Weights of a small transformer language model.
Training: 258M tokens, 7880 steps.
MLP neurons of a small language model. Each row is named by its layer, matrix (up: input weights; down: output weights) and neuron, and shows model dimensions 80-143. Each number is 50 + 15 x the weight over its row's rms, rounded and kept within 0 to 99.
After each neuron's rows, "fires before" lists the tokens most often just after its 100 highest values on Wikipedia text that the model never trained on. A number after a token or word is its count.

L19.up16:67 44 52 43 48 46 74 42 69 68 20 67 34 67 48 54 25 69 66 63 40 69 51 62 57 11 44 44 41 74 18 54 44 57 38 25 71 42 31 32 25 61 66 31 64 42 48 66 62 30 65 55 46 51 62 52 08 34 61 50 57 19 39 36
L19.down16:62 68 37 46 48 50 52 43 30 30 55 41 54 67 47 84 37 66 44 72 63 79 69 29 50 64 55 39 18 55 67 54 35 47 52 49 59 35 55 62 54 38 45 51 37 45 43 45 21 61 56 33 57 82 59 81 64 68 19 47 55 84 58 29
fires before: "d" 20, "id" 14, " 13" 8, " 14" 7, " 15" 5

L18.up78:71 18 61 45 73 46 66 48 55 44 20 46 61 71 42 49 29 06 33 42 51 30 51 64 70 41 64 37 44 60 37 22 48 43 29 49 53 35 51 53 40 63 57 16 44 37 53 45 86 35 63 59 21 66 48 39 47 52 63 54 37 61 45 41
L18.down78:57 77 63 49 40 75 56 39 18 46 60 65 57 66 51 81 44 59 61 70 69 58 70 74 54 49 53 57 24 55 57 52 25 26 56 54 45 74 50 69 46 40 77 64 46 57 46 34 17 60 65 36 82 43 51 59 48 62 29 23 52 45 63 34
fires before: "p" 14, "mp" 11, "P" 11, "op" 10, "amp" 9, "pp" 8

L6.up620:41 89 57 46 59 60 46 26 57 15 39 53 71 62 58 42 17 66 59 54 60 57 47 63 48 56 62 55 58 39 51 56 53 53 59 31 47 35 40 71 80 53 50 50 44 57 18 32 45 41 72 82 54 45 50 25 46 32 81 64 69 71 42 44
L6.down620:52 39 49 27 38 54 47 41 66 65 44 78 46 45 38 40 23 54 54 41 70 72 55 58 74 51 56 29 53 23 51 39 49 54 36 66 56 43 45 57 33 22 39 61 44 62 62 42 65 69 35 50 57 00 50 60 61 37 72 41 10 65 54 53
fires before: "\n" 94

L14.up562:55 68 73 42 68 45 28 42 55 22 30 63 67 29 66 22 06 59 43 42 45 67 59 75 59 47 34 36 56 40 64 40 58 51 54 53 41 30 49 50 41 52 71 55 29 45 44 37 50 36 68 57 47 40 25 57 55 17 59 61 46 59 54 21
L14.down562:56 55 48 29 56 42 51 45 50 35 61 51 49 29 43 46 50 72 32 51 71 35 57 60 67 53 23 53 71 50 54 49 44 47 39 53 49 49 42 58 40 30 59 65 37 35 48 26 52 60 51 51 53 00 53 63 56 32 29 36 37 37 55 49
fires before: "\n" 54, " " 5

L2.up449:82 66 42 49 38 78 35 48 38 44 22 53 39 47 77 26 55 58 64 36 68 48 50 58 32 42 39 52 40 28 45 51 39 33 65 37 40 55 52 55 46 49 55 16 74 64 65 39 60 20 77 64 53 62 48 70 54 44 66 36 64 40 46 44
L2.down449:70 63 30 70 37 52 35 64 45 71 67 42 42 84 48 44 72 81 60 39 62 64 38 56 30 40 06 45 22 30 14 48 45 48 54 40 26 56 57 48 52 41 59 47 38 62 84 50 57 53 50 47 53 41 49 32 75 81 43 25 55 33 45 47
fires before: "ri" 18, "ant" 13, "ent" 11, "or" 9, "o" 8, "ide" 5

L22.up553:58 60 41 43 41 37 24 32 67 53 30 56 69 59 42 50 26 74 30 30 21 63 46 74 53 01 40 56 53 35 57 27 39 41 53 40 45 59 55 74 40 56 45 55 23 32 76 59 58 45 59 47 39 49 41 49 54 40 57 45 57 45 55 35
L22.down553:63 34 45 64 29 83 35 74 49 68 42 46 55 63 55 32 51 70 56 46 48 57 38 70 38 24 29 45 44 44 43 53 37 45 46 28 24 51 42 36 54 59 34 54 44 63 73 39 79 53 32 36 55 58 44 45 54 75 86 79 49 17 33 44
fires before: "or" 17, "ment" 15, "ri" 11, "hen" 6, "hi" 6, "ide" 5

L18.up683:57 37 80 32 29 43 61 65 46 48 30 50 51 67 30 27 48 78 65 42 52 46 25 63 58 33 45 43 44 62 34 42 62 73 38 27 39 26 39 45 23 53 75 45 60 64 54 50 70 17 57 48 37 50 39 62 32 48 73 34 65 16 20 63
L18.down683:55 70 16 62 41 62 34 44 44 54 53 58 46 66 72 82 36 32 09 44 38 35 74 35 44 32 44 56 49 45 77 35 42 22 58 34 67 41 49 63 70 33 58 75 27 46 37 34 27 55 30 33 31 66 42 41 65 86 59 43 63 69 66 54
fires before: "ed" 52, "d" 11, "id" 9

L22.up764:57 53 58 34 84 40 67 58 34 31 44 79 47 55 67 13 53 56 49 21 46 52 74 68 52 30 38 39 45 32 87 30 55 68 63 27 52 32 45 60 47 38 31 49 62 29 70 41 64 45 68 47 54 75 43 35 67 55 55 60 66 33 76 53
L22.down764:43 54 56 52 35 51 39 62 47 39 37 38 57 69 40 64 76 82 27 23 47 39 73 67 47 67 55 57 76 68 46 42 63 64 37 31 41 53 43 43 51 43 39 56 43 48 77 48 54 38 59 66 47 56 59 16 55 60 54 31 75 59 20 57
fires before: "al" 19, "a" 12, "e" 9, "ure" 5, "es" 5

L10.up651:41 48 51 66 71 50 56 61 66 53 37 63 56 50 56 52 20 74 61 34 63 27 64 59 44 39 58 27 73 30 50 40 45 77 57 58 35 52 01 57 61 41 14 63 59 70 53 38 72 52 42 56 59 85 52 56 38 45 66 69 62 62 50 56
L10.down651:38 34 56 64 42 56 59 51 55 52 38 61 37 52 33 50 74 63 53 27 56 49 48 81 46 49 11 52 62 48 68 59 39 63 47 16 34 69 68 25 53 51 55 65 79 39 65 54 72 33 65 50 59 62 62 61 64 44 65 47 82 56 45 44
fires before: "al" 44, "me" 8, "it" 4, "e" 4, "ade" 4

L12.up757:48 39 67 35 58 33 80 36 44 36 29 72 59 60 54 33 57 54 47 42 58 43 58 60 49 32 29 72 49 57 42 43 21 56 74 49 36 43 47 39 34 55 80 45 22 58 43 53 72 45 60 54 63 76 34 41 53 58 77 52 67 65 60 58
L12.down757:45 35 50 66 54 07 72 24 40 57 19 40 67 67 70 38 57 65 63 32 79 58 57 53 41 71 36 52 65 52 45 42 38 42 54 54 51 69 54 48 58 36 70 25 44 69 61 31 75 21 60 51 64 76 68 28 73 49 90 61 53 78 64 45
fires before: "a" 16, "al" 12, "in" 9, "an" 5, "is" 5, "á" 5